From a checkpoint of a small transformer trained on Wikipedia.
Architecture: RMSNorm before and after each block, no biases in attention or MLP, tied embeddings, capped logits.
MLP neurons of a small language model. Each row is named by its layer, matrix (down: output weights) and neuron, and shows model dimensions 32-127. Each number is 200 + 40 x the weight over its row's rms, rounded and kept within 0 to 999. A neuron's up and down rows have the sign that makes its largest values positive.
A block is one neuron, or neurons of one layer that tend to fire together. After each block is what it responds to, as a language model described it from the Wikipedia text at the highest values.

L11.down410,191,236,260,242,225,275,200,209,237,178,206,206,273,204,210,207,252,215,181,203,179,217,227,214,193,277,188,284,211,138,163,160,218,261,178,256,221,201,202,239,240,198,185,165,242,144,166,226,211,181,257,254,209,183,164,198,139,195,167,185,190,175,292,212,180,147,158,188,176,145,245,171,225,288,133,227,130,225,233,244,131,221,250,234,196,214,228,208,185,165,196,195,227,148,294,142
Spanish name connectors. Function words and articles inside Spanish or Romance proper names and titles, such as de, del, Los, La, San, plus scattered English cases like one and per.

L8.down84,200,155,231,222,185,227,250,282,188,215,203,232,234,210,187,174,244,198,229,203,201,107,130,240,202,240,197,238,192,206,164,207,267,227,276,241,173,191,168,192,185,204,160,230,143,199,220,152,191,166,234,264,261,158,206,202,259,232,222,304,96,190,213,239,176,202,207,265,198,107,203,208,98,95,186,201,203,125,134,273,199,101,234,149,253,168,232,221,180,262,155,165,187,128,195,225
L8.down213,135,276,165,187,219,230,233,190,162,259,166,260,168,150,123,145,256,198,222,210,121,231,182,186,197,224,146,204,205,104,127,138,127,205,204,238,161,231,173,181,161,141,191,216,258,168,198,213,194,185,174,103,204,244,224,155,96,273,232,215,195,205,199,178,170,181,247,174,130,190,221,234,206,249,174,235,129,212,264,220,227,179,166,245,183,181,211,161,253,165,161,160,199,298,203,230
L8.down451,204,192,232,239,175,243,235,229,243,218,130,177,115,192,219,138,202,245,213,209,216,141,222,224,216,220,253,245,189,154,205,222,120,187,187,196,174,191,220,148,213,197,212,148,117,189,220,278,198,191,186,178,220,199,137,191,153,217,125,182,203,154,153,239,147,254,192,219,221,226,257,152,161,268,214,186,178,270,256,195,212,264,170,180,273,155,143,241,239,240,196,206,187,183,260,193
L8.down474,187,202,254,247,191,193,187,207,155,205,214,185,177,130,199,208,196,211,248,160,173,143,102,152,241,160,227,164,220,231,164,175,195,159,197,171,240,289,191,164,197,197,202,210,201,238,346,146,247,197,188,189,196,224,141,214,185,156,276,221,155,225,175,162,211,202,189,192,219,193,180,138,124,136,212,208,103,193,210,175,177,220,158,131,172,216,160,229,139,162,179,175,176,115,179,207
L8.down521,190,209,248,204,191,261,212,267,231,209,224,174,247,195,202,198,147,235,199,213,150,176,173,149,218,172,214,182,207,204,222,186,203,119,168,165,228,245,201,174,202,230,191,203,202,344,226,143,251,162,190,219,199,190,191,179,172,252,199,165,149,188,131,135,220,193,282,178,139,239,140,178,230,185,165,204,151,195,258,257,296,175,204,210,208,158,104,240,192,126,113,182,121,193,175,225
L8.down638,209,186,177,194,139,188,224,229,154,126,219,204,183,279,244,248,167,288,212,125,185,213,166,221,209,251,230,218,206,140,148,145,171,278,199,207,163,285,199,230,177,212,186,198,120,220,166,184,163,144,283,232,154,167,174,194,276,197,212,244,244,148,199,232,244,133,215,191,229,204,283,218,192,109,247,178,200,226,286,219,250,162,213,239,207,171,205,247,194,248,273,242,210,246,189,160
L8.down835,187,197,204,202,177,239,174,198,208,149,148,179,193,189,148,231,170,163,163,197,248,238,195,182,255,177,211,149,197,186,234,216,181,209,193,216,328,133,207,231,235,177,152,212,209,194,216,181,208,238,226,147,207,217,244,206,182,233,228,166,234,193,214,144,241,208,190,214,210,255,227,247,230,200,172,195,249,254,255,162,254,233,190,207,219,185,160,182,159,207,142,233,294,226,197,200
L8.down908,199,238,284,150,174,227,150,219,172,191,134,148,186,176,103,204,140,192,241,196,282,160,222,250,144,148,234,172,217,175,205,166,177,219,142,194,174,242,248,226,213,229,131,274,210,201,266,165,161,162,224,126,213,143,205,215,131,167,252,157,183,185,139,172,142,172,212,155,258,215,262,212,222,172,213,177,230,290,164,161,170,190,205,255,258,192,135,238,240,90,150,105,202,314,170,227
Word-final foreign subword pieces. Last or inner subword pieces of foreign names, transliterations and numbers, often just before a table bar, comma or space, as in Schopen-hau-er, Hunedo-ara, .321.

L9.down270,174,172,155,275,182,245,211,273,200,221,164,203,171,188,197,150,216,149,254,192,93,163,198,207,263,219,227,282,199,213,111,164,291,180,272,140,255,272,268,189,118,231,218,287,243,268,153,183,149,226,206,170,206,204,218,170,210,187,232,266,224,226,127,250,177,169,178,236,201,193,266,242,168,143,92,231,175,253,192,196,182,218,196,186,202,139,217,256,208,166,185,161,196,303,197,231
L9.down337,211,259,211,182,158,182,233,146,228,156,231,277,173,183,227,268,138,214,281,240,220,128,164,178,180,223,170,240,120,123,217,183,245,163,137,180,182,295,246,207,184,192,195,245,278,187,209,162,210,282,299,216,247,225,221,201,148,221,215,194,164,259,144,231,171,184,150,167,124,233,236,203,193,110,158,218,196,219,184,202,156,232,196,212,233,221,224,256,135,237,241,222,156,254,230,218
L9.down387,211,229,246,164,223,271,147,226,197,152,184,208,210,162,193,176,159,206,174,150,152,176,169,235,177,181,255,211,194,149,221,186,270,164,266,187,183,232,236,210,206,216,176,226,249,261,170,185,164,121,245,224,225,147,164,205,143,143,260,212,136,240,207,206,207,151,185,174,186,148,167,244,181,213,168,144,197,313,257,275,214,200,208,250,161,149,187,239,186,259,154,212,247,213,205,141
L9.down439,183,200,211,197,177,215,204,276,147,183,165,127,219,140,240,237,136,207,163,218,213,230,216,197,146,194,162,221,207,168,199,212,265,210,135,260,212,210,224,175,230,136,285,236,150,210,234,194,168,188,185,307,127,236,167,255,166,216,286,218,213,235,248,188,306,171,178,255,228,195,208,232,208,185,239,266,191,196,253,234,204,265,141,192,200,177,146,142,129,235,217,187,233,209,234,166
L9.down465,214,150,204,189,171,219,245,214,161,197,172,218,253,281,296,187,246,95,168,110,176,149,165,211,233,201,190,178,133,182,194,162,183,226,283,225,239,170,268,189,195,221,142,201,203,203,210,216,215,121,222,195,140,142,174,212,207,157,207,202,232,183,187,144,225,209,210,161,225,249,224,166,292,193,194,301,124,221,185,245,222,143,279,171,192,207,245,210,209,191,198,170,167,262,236,153
L9.down588,111,216,214,207,150,171,159,202,255,201,185,166,219,164,309,164,224,178,181,121,204,260,197,243,193,206,263,212,189,156,241,135,166,166,194,201,121,194,220,229,246,161,214,99,122,267,246,188,200,204,228,241,236,240,217,237,229,201,188,240,237,56,265,206,218,235,208,209,259,234,177,210,112,204,251,160,210,120,221,188,194,242,133,250,283,166,231,233,294,290,216,214,207,109,221,197
L9.down956,179,244,221,201,229,221,188,181,170,202,187,232,229,168,213,283,230,170,166,113,219,192,213,179,184,189,161,253,216,175,205,130,196,195,183,297,147,233,165,179,165,241,262,200,199,231,125,205,177,179,180,193,252,197,197,250,147,150,168,290,229,221,191,213,226,166,236,88,211,230,212,264,165,191,215,231,206,261,170,244,145,256,213,183,218,192,257,253,188,211,151,244,220,172,203,220
L9.down978,130,164,188,166,261,178,203,224,205,186,125,126,221,184,176,233,208,211,239,163,197,266,184,242,140,274,200,164,226,233,271,268,152,153,211,186,183,162,245,222,238,105,182,207,139,216,237,159,200,183,230,130,190,228,220,211,255,156,218,204,211,168,272,216,160,205,186,184,235,180,210,255,191,231,251,209,269,215,253,225,189,255,207,114,172,203,162,148,153,190,219,248,178,182,228,196
Foreign title word pieces. Tokens partway through foreign-language or multiword proper names and titles, often in film or song lists, such as de, o, y, Aur.

L11.down32,175,187,204,219,213,224,181,246,176,164,278,218,187,158,214,194,134,90,214,183,235,203,281,160,249,221,232,177,154,281,223,254,211,220,140,176,215,145,148,247,113,221,149,228,255,291,206,214,223,156,187,233,198,214,184,217,140,55,279,142,164,215,190,210,112,192,220,143,185,164,169,177,211,182,223,222,256,234,168,233,226,170,168,217,207,182,262,228,193,174,170,192,177,205,172,193
Table row-leading numbers. Numbers in the first cell of a new wikitable row, right after the opening pipe, such as episode numbers, ranks and years (| 14 |, | 2004 |).

L9.down11,201,224,176,220,240,173,187,194,283,192,141,205,175,205,159,120,241,221,185,219,160,154,190,194,249,251,117,138,201,163,147,193,170,163,258,208,218,252,270,204,179,178,174,199,191,223,245,221,248,174,257,159,289,212,205,238,174,207,192,229,172,175,204,231,204,255,183,151,173,198,271,215,211,292,157,181,171,229,205,235,217,188,184,152,286,240,137,200,205,165,170,165,159,271,178,234
L9.down315,167,204,211,213,250,272,196,164,178,156,233,174,187,177,198,130,237,204,224,259,142,213,174,154,190,301,179,228,169,210,150,262,196,205,201,160,292,175,196,257,216,186,207,263,163,295,92,292,182,205,263,218,209,186,221,284,223,243,136,273,193,207,254,131,207,204,182,101,254,197,201,199,163,189,166,186,289,233,185,192,195,228,154,172,187,254,272,219,91,173,180,183,175,230,142,249
L9.down368,145,222,161,176,189,264,213,200,184,249,167,218,244,175,184,209,236,221,182,239,235,195,213,136,225,138,190,199,242,201,205,143,201,174,275,126,241,199,185,198,193,173,208,237,236,191,206,185,210,222,197,233,220,247,214,257,216,212,198,221,191,173,182,267,196,155,214,263,283,272,163,212,149,180,122,211,281,147,230,216,163,148,213,191,225,249,169,140,225,201,221,236,234,159,266,203
L9.down385,225,212,181,286,159,255,212,208,250,242,116,235,241,145,169,268,213,197,228,163,189,214,134,154,201,193,188,240,200,256,292,295,145,184,231,179,104,217,223,167,169,173,219,136,248,195,246,241,121,222,126,217,177,197,244,225,237,173,208,192,187,152,148,185,294,199,198,268,277,197,239,167,230,148,160,232,193,203,242,155,213,178,155,167,249,278,207,165,214,208,154,179,150,129,258,298
L9.down530,194,196,133,208,168,273,279,211,172,209,153,173,165,118,127,180,177,212,217,174,202,195,251,146,242,188,204,188,207,161,188,221,121,219,302,219,190,211,171,180,215,220,274,182,172,209,177,225,208,182,166,186,244,246,198,236,281,178,222,277,164,167,183,194,98,203,193,183,255,233,239,208,194,257,218,192,240,231,157,208,220,268,196,275,126,231,201,245,244,189,140,118,142,229,166,209
L9.down542,180,225,183,299,157,207,196,166,192,188,177,224,182,212,244,187,226,240,222,236,302,212,264,217,122,163,272,242,248,167,169,257,210,164,225,193,219,178,283,247,161,133,234,151,159,164,229,219,165,166,145,138,141,222,256,180,243,265,271,188,202,172,180,180,237,251,205,158,244,244,162,276,258,243,180,174,239,194,148,239,179,246,195,180,166,191,196,183,227,211,319,117,247,292,162,146
L9.down734,203,208,200,111,236,194,261,185,133,218,219,268,181,195,134,224,142,145,146,140,266,231,186,215,258,249,223,152,116,174,288,227,227,209,240,203,193,204,222,152,200,253,164,216,231,149,219,172,217,246,242,253,168,237,204,241,182,210,202,174,195,123,210,255,212,164,229,118,230,141,224,180,188,186,135,196,248,241,259,221,147,181,175,252,146,101,183,203,189,259,218,229,210,198,216,260
L9.down1019,306,221,148,237,169,187,130,252,198,233,259,124,127,225,184,231,199,187,174,177,192,200,187,162,155,158,193,176,215,174,231,186,176,177,226,205,224,225,214,201,194,169,160,224,239,162,217,157,196,235,245,184,205,174,201,117,281,195,169,203,259,158,250,136,231,225,149,137,170,180,259,173,212,203,169,199,228,197,234,217,208,154,271,162,195,208,217,236,232,165,103,232,164,255,222,178
Location words. Words that introduce where something lies, such as located, situated, based, and the last parts of place names like River, Park, Beach.

L9.down7,184,169,112,198,230,256,202,194,196,220,296,246,196,206,218,220,272,257,281,200,244,280,207,158,209,176,242,145,173,173,196,226,229,183,185,197,165,223,134,219,204,170,196,241,216,217,213,200,263,203,173,112,269,130,282,138,266,192,256,198,242,168,265,166,221,186,163,202,176,191,223,110,209,296,257,168,233,222,148,174,220,237,213,170,206,163,177,183,303,160,119,205,200,228,183,273
L9.down38,195,200,163,162,215,158,191,193,200,163,199,216,200,200,163,216,206,172,260,200,253,202,225,152,225,205,194,212,221,155,218,223,213,240,205,178,162,146,230,243,190,245,220,197,243,187,178,178,243,165,202,183,175,233,220,240,179,91,182,162,272,273,174,195,250,243,175,238,200,167,172,233,178,250,190,129,162,164,204,158,228,213,209,158,229,171,225,106,233,206,200,179,174,196,110,145
L9.down84,190,213,235,184,254,205,242,186,250,189,228,211,157,152,122,265,149,193,258,159,222,159,112,129,144,253,139,147,150,164,208,216,174,209,217,144,187,219,201,229,165,108,202,174,200,142,208,193,194,234,264,162,182,121,141,202,173,136,227,219,197,219,217,241,118,179,166,187,215,225,203,284,249,170,255,215,210,162,250,174,176,225,231,221,194,222,202,227,207,206,128,216,147,239,154,185
L9.down170,210,207,108,210,192,235,167,219,139,227,220,176,213,193,171,177,142,254,239,150,205,212,259,194,212,274,220,277,155,133,162,217,168,167,212,167,175,148,137,200,219,267,190,153,254,185,166,215,182,193,222,126,281,227,108,161,187,211,249,246,163,181,212,242,204,207,156,148,170,172,142,155,198,221,209,126,198,188,155,223,194,182,195,194,234,196,238,255,260,216,175,234,210,210,222,248
L9.down393,214,231,215,195,200,226,218,182,162,259,220,209,134,191,272,264,151,204,196,213,128,190,168,238,153,217,168,245,205,292,212,176,240,148,126,219,210,198,239,194,200,211,208,239,217,177,259,179,150,247,206,217,177,191,223,146,311,150,182,247,208,179,181,233,214,241,181,190,210,179,276,228,197,217,232,177,155,220,193,246,157,203,249,186,163,183,199,187,276,212,153,150,185,183,218,170
L9.down707,193,145,218,136,179,245,202,234,220,194,142,247,206,265,191,202,235,215,182,210,164,232,158,272,211,135,213,208,259,223,199,247,271,248,226,198,148,198,194,197,217,186,220,166,170,188,200,152,234,208,241,188,198,225,204,162,186,221,144,251,173,167,199,258,250,148,111,111,160,192,169,235,187,163,202,256,258,245,230,267,256,286,214,194,207,184,205,210,218,172,293,98,181,190,237,140
L9.down882,232,168,216,190,209,209,150,236,246,218,213,129,268,164,161,223,215,285,252,128,253,182,234,209,218,265,229,149,151,160,199,219,258,164,113,238,183,176,204,226,189,223,166,243,132,207,242,158,225,189,176,239,181,217,260,147,200,235,156,272,222,163,203,240,203,182,252,72,194,232,190,164,156,224,164,166,225,133,222,261,180,158,222,219,206,121,204,224,191,235,198,184,101,220,240,187
L9.down994,133,116,198,178,186,234,184,234,168,201,247,306,162,218,140,152,127,224,209,204,252,153,234,177,185,248,153,219,171,268,233,178,206,112,167,216,188,211,205,210,235,211,130,223,226,155,208,195,322,181,212,121,182,229,176,205,206,184,115,207,194,236,217,200,162,207,259,191,205,217,221,228,158,210,171,193,246,216,201,200,144,194,141,188,223,232,232,252,191,225,166,202,183,168,173,171
Year-range end in lists. Closing numbers or years in structured lists and tables, especially the second year of a span such as 1976–1980, 2012–2019, 2022–23; also occasional word pieces like "whe".

L11.down855,196,219,158,226,155,229,194,197,221,214,171,135,229,185,171,191,274,133,197,116,199,191,227,157,211,205,202,225,141,244,127,212,238,220,158,180,178,217,259,196,204,186,167,232,232,223,166,212,236,178,182,167,106,182,235,240,141,203,191,198,234,164,217,222,249,158,249,238,147,207,181,202,211,223,191,225,140,251,197,220,151,142,240,163,198,220,201,281,175,180,187,218,270,192,191,198
Table cell entries. Cell contents in Wikipedia tables and semicolon lists, mostly row-number or rank cells like 14, 18, 4, plus header words like Notes.

L11.down957,210,172,142,234,171,280,146,135,227,171,206,155,195,143,235,132,200,202,192,197,252,236,197,200,233,178,178,196,206,231,268,162,155,229,177,204,184,242,165,226,209,191,261,238,199,197,147,196,192,132,227,156,231,217,218,259,216,197,221,246,199,194,316,140,198,212,203,240,217,144,353,192,184,161,221,216,238,224,209,210,176,207,225,170,253,263,254,211,232,177,221,176,160,194,242,234
Place-name head nouns. Final word or piece of a proper place or route name, mostly geographic, e.g. Pascagoula River, Huron and Eastern Railway, Centre Hill, Ashton.

L8.down15,194,260,239,144,221,191,286,204,229,177,284,215,131,183,166,170,204,124,241,190,140,118,137,205,173,186,186,182,265,150,187,176,178,237,255,228,207,127,221,219,142,206,200,179,217,190,216,200,185,141,271,197,206,251,154,182,255,217,186,157,235,207,176,71,183,230,209,132,191,252,226,243,225,264,213,277,174,137,166,206,225,212,163,209,204,236,202,150,185,193,182,217,169,238,156,195
L8.down221,189,218,231,159,164,114,239,177,170,253,207,198,199,212,174,261,198,170,167,239,199,186,157,244,299,157,197,159,183,166,210,204,252,180,161,247,200,209,184,145,187,208,217,199,176,202,196,192,241,193,210,144,146,264,220,239,308,202,144,110,150,191,226,227,226,252,222,175,178,202,231,195,246,187,159,185,180,196,204,187,182,221,131,145,196,207,246,258,188,238,273,227,218,195,232,201
L8.down345,179,173,240,169,173,179,179,227,166,223,180,253,267,183,263,214,222,215,263,193,150,256,141,143,172,133,213,249,194,163,231,186,141,224,169,212,279,196,174,233,254,266,278,152,166,233,129,205,233,186,142,275,179,176,253,166,185,227,257,236,122,169,199,242,228,224,224,156,129,163,156,206,161,182,222,162,232,243,203,208,225,243,137,275,252,228,199,199,214,189,267,231,188,154,174,215
L8.down407,277,232,133,184,182,124,210,207,227,145,238,239,223,175,239,162,214,208,106,193,228,243,204,219,269,209,195,123,189,290,162,191,169,231,198,153,220,123,161,131,206,188,212,190,182,160,196,175,201,247,168,179,201,133,195,195,254,164,153,181,132,193,225,178,183,176,230,177,213,195,166,197,239,226,154,214,195,255,181,196,164,187,259,222,244,86,192,210,215,154,150,214,171,220,145,224
L8.down461,228,205,190,233,235,215,75,233,208,177,280,125,192,189,163,239,267,266,184,186,100,212,148,214,237,278,167,198,215,190,203,174,170,200,158,168,157,158,180,200,206,265,194,101,225,176,247,219,227,215,198,300,172,170,185,156,206,277,314,219,155,237,196,204,238,193,175,208,155,210,202,217,223,143,179,170,243,175,228,175,240,112,253,215,162,268,204,168,211,196,151,205,190,154,235,204
L8.down661,249,164,179,139,209,146,179,215,303,191,213,188,167,261,206,251,193,220,277,202,173,166,230,136,192,192,234,244,187,179,276,221,280,129,213,188,230,230,174,173,272,232,182,189,201,206,201,201,242,258,188,187,187,153,223,197,231,228,274,261,148,115,296,214,185,183,205,189,181,159,187,250,215,224,277,151,136,167,238,204,201,114,196,181,210,200,184,195,222,300,181,204,201,177,180,182
L8.down732,230,303,222,141,251,196,243,202,226,211,243,176,173,217,236,168,200,188,177,227,244,255,256,207,210,127,171,178,218,192,229,179,170,213,191,221,253,106,184,271,250,203,193,209,174,187,152,254,267,209,178,192,179,135,214,194,207,158,218,246,234,241,162,185,224,231,206,264,154,198,163,176,194,178,243,160,215,179,206,234,196,298,243,165,242,209,284,166,175,164,219,210,218,248,200,257
L8.down918,157,212,231,188,183,229,224,212,155,215,205,172,129,242,157,147,138,196,214,118,124,283,242,161,228,208,168,173,169,265,222,242,133,246,160,228,187,210,235,210,169,203,128,220,236,170,173,235,203,163,160,197,179,200,157,228,140,127,166,197,226,255,191,197,254,222,218,262,269,195,159,200,274,185,202,123,125,278,228,196,197,234,166,208,191,200,142,256,244,161,184,190,215,276,201,179
Table cell entries. First cells of table rows in wiki tables, mostly numbers or years after a pipe (13, 2006, 32), plus slashes between coordinates.

L9.down92,257,246,192,184,216,253,253,180,99,134,167,289,220,245,174,262,174,229,241,104,218,195,258,279,202,232,192,231,198,192,162,148,252,203,249,243,126,165,249,282,234,239,206,199,164,165,192,156,206,115,186,188,219,186,225,175,243,173,210,165,227,193,196,168,229,216,233,182,116,207,127,194,211,197,220,214,112,156,211,205,236,206,257,249,240,218,196,274,207,210,186,207,238,205,274,192
L9.down151,189,238,233,173,218,193,237,225,245,201,171,122,224,177,119,227,161,246,192,275,235,322,224,161,120,261,200,230,154,167,294,220,169,242,190,192,200,181,221,158,191,262,207,189,174,133,176,213,167,217,170,266,199,226,167,160,177,248,211,260,181,161,173,166,255,197,200,217,224,262,199,231,192,210,225,133,235,201,181,247,157,162,185,219,164,192,218,133,209,146,266,248,184,259,185,205
L9.down241,164,219,301,235,244,220,192,182,217,136,188,153,157,177,189,247,198,233,213,212,201,232,164,245,215,210,210,192,194,130,247,198,218,161,172,242,169,195,186,238,152,174,224,196,217,234,238,196,310,218,268,269,179,212,207,213,211,217,238,191,221,269,203,237,158,211,183,252,254,224,244,211,193,165,224,217,180,172,171,190,142,135,218,155,207,195,287,186,166,214,110,228,187,258,230,172
L9.down585,183,197,248,169,151,244,164,204,221,247,186,147,194,213,232,177,236,183,179,253,142,252,217,216,167,205,184,249,246,189,124,222,172,241,178,160,194,182,205,176,133,249,239,161,149,148,233,221,235,238,186,266,234,222,221,193,263,177,171,221,242,183,227,191,246,182,173,254,275,283,206,205,99,300,192,195,158,235,262,160,91,258,163,99,171,203,174,186,268,189,258,204,190,179,198,174
L9.down800,211,208,209,169,241,210,200,221,175,197,228,243,172,287,168,178,203,228,263,120,184,181,246,221,173,145,147,291,151,183,185,215,198,148,211,240,208,211,191,229,241,153,142,154,246,239,229,245,195,169,130,158,194,179,142,214,188,189,184,145,241,207,278,166,262,197,236,239,149,155,176,188,150,207,134,182,255,181,169,145,213,140,270,211,204,259,195,220,197,202,268,89,221,242,169,218
L9.down905,201,192,234,78,196,205,200,177,218,260,322,129,175,167,186,259,190,203,236,231,198,194,254,104,185,257,223,259,225,217,172,160,211,312,197,194,212,184,156,154,259,121,162,232,218,137,224,178,180,170,152,152,199,150,221,222,141,130,173,188,129,228,223,110,217,159,227,170,254,178,170,241,153,177,170,233,172,253,194,188,192,155,113,141,171,264,161,149,185,191,238,249,240,211,255,196
L9.down984,202,310,226,216,147,217,182,112,199,221,114,145,191,256,208,115,184,202,223,196,194,189,264,155,140,186,317,234,183,262,164,240,209,213,152,151,168,198,186,200,204,184,216,267,178,195,148,213,217,147,119,157,232,172,149,143,224,152,213,227,187,194,202,171,153,207,174,158,224,233,256,186,188,248,229,209,229,250,214,230,195,194,240,222,178,217,204,181,273,229,136,209,220,208,194,235
L9.down985,143,202,182,199,181,223,127,206,304,286,305,199,161,244,239,225,177,146,201,212,235,210,230,168,210,189,139,260,247,211,240,205,147,209,184,227,216,165,189,155,217,207,195,133,187,249,139,226,225,173,168,165,158,194,142,188,226,225,272,204,205,241,138,158,221,184,179,186,166,180,157,231,200,189,189,210,237,195,240,175,199,150,143,213,257,164,225,194,170,274,185,196,128,258,210,240
Table row openings. The leading pipe or list marker of a new table or list row, and the first cell's number, date or year, e.g. | 14, | 15 February, - 2026.

L8.down161,151,217,201,172,224,204,139,226,226,215,220,187,214,258,135,148,180,178,214,185,226,179,211,152,128,220,174,140,246,214,230,171,188,262,171,215,168,186,243,290,211,194,215,230,293,191,204,216,191,184,163,217,183,229,221,204,219,176,165,253,119,182,175,175,278,142,213,218,261,207,204,196,196,230,253,152,125,140,223,217,175,231,162,221,179,157,174,218,154,263,177,181,182,205,148,214
L8.down258,187,158,175,208,141,259,168,152,279,159,176,145,221,279,235,121,215,256,206,255,192,200,347,232,192,161,224,200,151,238,219,222,134,240,198,176,184,245,240,236,276,227,182,208,188,264,259,210,183,190,206,214,223,184,246,243,210,199,229,192,224,239,157,276,142,139,254,140,223,242,158,271,158,139,244,238,265,177,172,237,217,185,155,238,192,159,295,260,236,159,204,127,203,219,184,169
L8.down270,199,199,205,193,212,232,222,164,223,171,218,214,207,181,195,159,260,203,209,182,241,239,196,160,188,170,258,226,258,185,210,237,168,220,205,123,167,202,197,188,183,139,127,162,223,152,177,198,168,237,191,233,218,277,188,175,201,222,179,185,217,182,202,220,178,201,191,201,219,183,212,163,194,177,190,251,201,226,143,234,203,201,170,211,228,171,146,169,224,283,132,189,188,113,197,188
L8.down548,143,274,174,207,150,221,161,232,232,225,186,288,189,200,203,209,230,206,190,235,166,197,162,151,228,169,214,227,187,188,220,220,159,262,143,190,237,209,210,83,211,172,200,232,182,183,217,215,210,131,309,187,208,173,228,200,264,226,219,192,130,199,178,219,221,162,163,75,292,224,216,196,207,171,203,250,214,165,258,212,182,187,245,209,210,174,259,157,173,196,180,199,191,101,117,256
L8.down596,226,224,217,132,141,239,278,264,185,249,167,174,129,212,227,259,218,265,237,167,256,205,222,165,245,341,242,264,123,179,178,174,256,223,265,134,241,158,203,245,211,224,176,145,114,226,182,197,204,198,154,169,319,203,178,128,238,190,139,267,228,224,245,178,206,202,182,168,230,186,151,244,215,183,219,245,196,186,307,181,180,243,220,204,251,156,182,261,176,233,270,186,192,171,219,197
L8.down635,174,222,232,176,214,149,222,181,192,204,184,198,160,221,170,122,164,189,213,206,214,175,207,280,194,215,240,193,146,200,217,220,175,192,188,222,185,232,216,171,212,246,181,221,209,147,199,190,191,176,267,223,220,206,218,164,289,187,255,163,158,171,190,206,155,161,182,226,102,125,195,213,181,193,233,138,178,250,213,173,215,284,188,92,196,266,268,211,139,156,155,230,180,166,214,182
L8.down850,196,181,201,210,205,176,221,222,195,216,208,225,205,166,177,205,239,135,192,233,180,255,162,194,137,203,204,239,240,252,170,273,168,232,215,158,172,235,144,178,288,155,211,210,239,141,189,230,211,209,228,176,162,263,241,239,194,159,245,165,158,208,190,155,151,184,289,198,178,243,184,220,241,205,207,264,249,156,127,167,218,151,57,229,305,201,176,189,237,228,207,211,212,230,190,191
L8.down914,215,179,189,189,280,188,159,127,232,172,287,218,168,143,213,188,226,283,211,184,201,150,192,242,226,179,131,203,171,149,237,209,124,91,238,184,204,225,151,214,211,152,194,178,199,154,196,180,209,245,206,220,190,167,222,175,178,199,193,247,170,137,306,208,224,222,218,161,233,169,151,203,168,262,180,224,193,275,255,177,339,134,242,204,121,190,147,191,150,215,148,245,191,244,192,206
Closing years in ranges. The second year of a year range after a dash, like 2019–2022 or 1918–2007 in career tables and filmographies, plus some lone years and adverbs.

L8.down124,199,249,228,231,269,187,255,157,214,198,264,172,186,204,135,210,214,196,226,258,190,149,153,229,155,275,140,184,200,264,157,188,176,174,213,128,224,187,154,210,163,203,180,146,181,259,191,223,184,187,168,209,153,208,192,194,220,226,158,166,208,175,133,175,213,194,188,195,191,199,186,250,206,257,243,181,284,223,269,158,155,182,215,238,187,177,180,243,124,198,243,185,105,149,179,258
L8.down128,240,177,226,193,140,225,201,183,152,191,227,158,274,228,243,224,230,239,218,191,244,175,244,238,199,241,206,259,187,231,221,215,161,179,149,175,238,230,191,201,199,189,228,240,233,174,209,133,92,249,204,209,180,230,212,173,199,201,266,214,193,103,147,211,192,193,124,204,192,239,181,210,186,106,236,147,211,183,235,249,156,136,170,155,135,184,264,182,166,188,210,227,203,180,218,224
L8.down148,272,191,131,267,224,223,175,202,214,150,204,215,291,193,276,173,165,213,184,235,198,198,269,202,191,282,155,191,183,187,209,209,206,138,136,215,212,244,130,174,231,192,280,223,160,206,202,177,184,174,185,187,220,159,168,247,259,188,238,228,263,202,236,174,192,196,228,195,265,198,207,187,232,67,295,194,220,181,149,172,224,182,129,192,249,211,169,153,233,201,247,206,196,226,209,200
L8.down241,194,278,204,214,260,119,147,162,195,176,153,161,190,241,219,170,232,194,186,175,285,235,140,204,238,193,239,147,217,244,172,208,224,164,236,105,196,203,274,168,198,196,223,145,187,177,173,205,144,209,199,185,222,230,226,178,168,238,296,230,255,223,132,215,170,234,243,184,185,275,197,139,213,226,171,202,200,176,208,199,166,221,208,130,189,148,173,208,207,175,270,207,219,195,165,202
L8.down284,184,282,210,254,216,196,158,149,167,194,143,164,223,222,136,253,151,168,169,207,152,175,212,219,145,202,137,187,178,184,212,189,180,268,303,244,238,168,244,153,205,157,194,219,318,227,217,230,200,215,151,261,257,220,156,219,219,128,219,261,215,167,217,173,236,211,155,165,93,201,195,201,200,186,186,126,200,243,240,220,186,216,238,222,181,243,238,190,187,226,268,213,177,194,115,185
L8.down317,208,227,220,191,191,174,263,141,141,260,118,225,218,148,127,189,231,200,209,197,216,204,293,99,288,222,148,243,153,150,219,230,132,206,202,182,216,180,221,174,123,139,196,164,157,257,208,167,75,191,162,161,193,244,210,181,203,196,254,189,214,153,118,189,185,204,183,168,207,289,206,155,194,281,267,206,256,288,202,230,199,203,255,182,164,173,194,155,198,230,180,285,191,168,237,204
L8.down450,164,214,166,304,235,127,186,205,202,182,203,202,131,203,165,191,181,189,204,182,201,258,176,212,160,178,199,186,260,270,187,206,170,222,227,229,241,196,249,219,236,145,177,181,190,257,171,213,226,173,201,231,124,150,153,266,175,105,158,242,198,172,269,191,267,198,201,149,186,198,272,171,191,193,193,124,169,213,171,219,166,197,259,226,178,276,140,210,98,179,147,81,108,208,169,195
L8.down658,169,240,155,161,207,123,251,150,239,132,134,144,145,162,232,195,271,200,146,199,249,236,267,195,197,130,184,312,185,163,249,259,246,208,123,198,246,159,219,170,193,238,209,206,254,189,146,139,212,232,224,219,165,229,227,178,195,191,163,166,220,201,172,204,194,220,243,208,310,177,180,178,168,165,137,216,232,225,207,172,174,163,271,247,203,277,164,255,161,157,214,239,247,262,176,194
Place name pieces. Word pieces inside proper names, mostly places (towns, rivers, clubs), such as Rich-mond, Harris-burg, Grand-view, River; occasionally numbers in tables.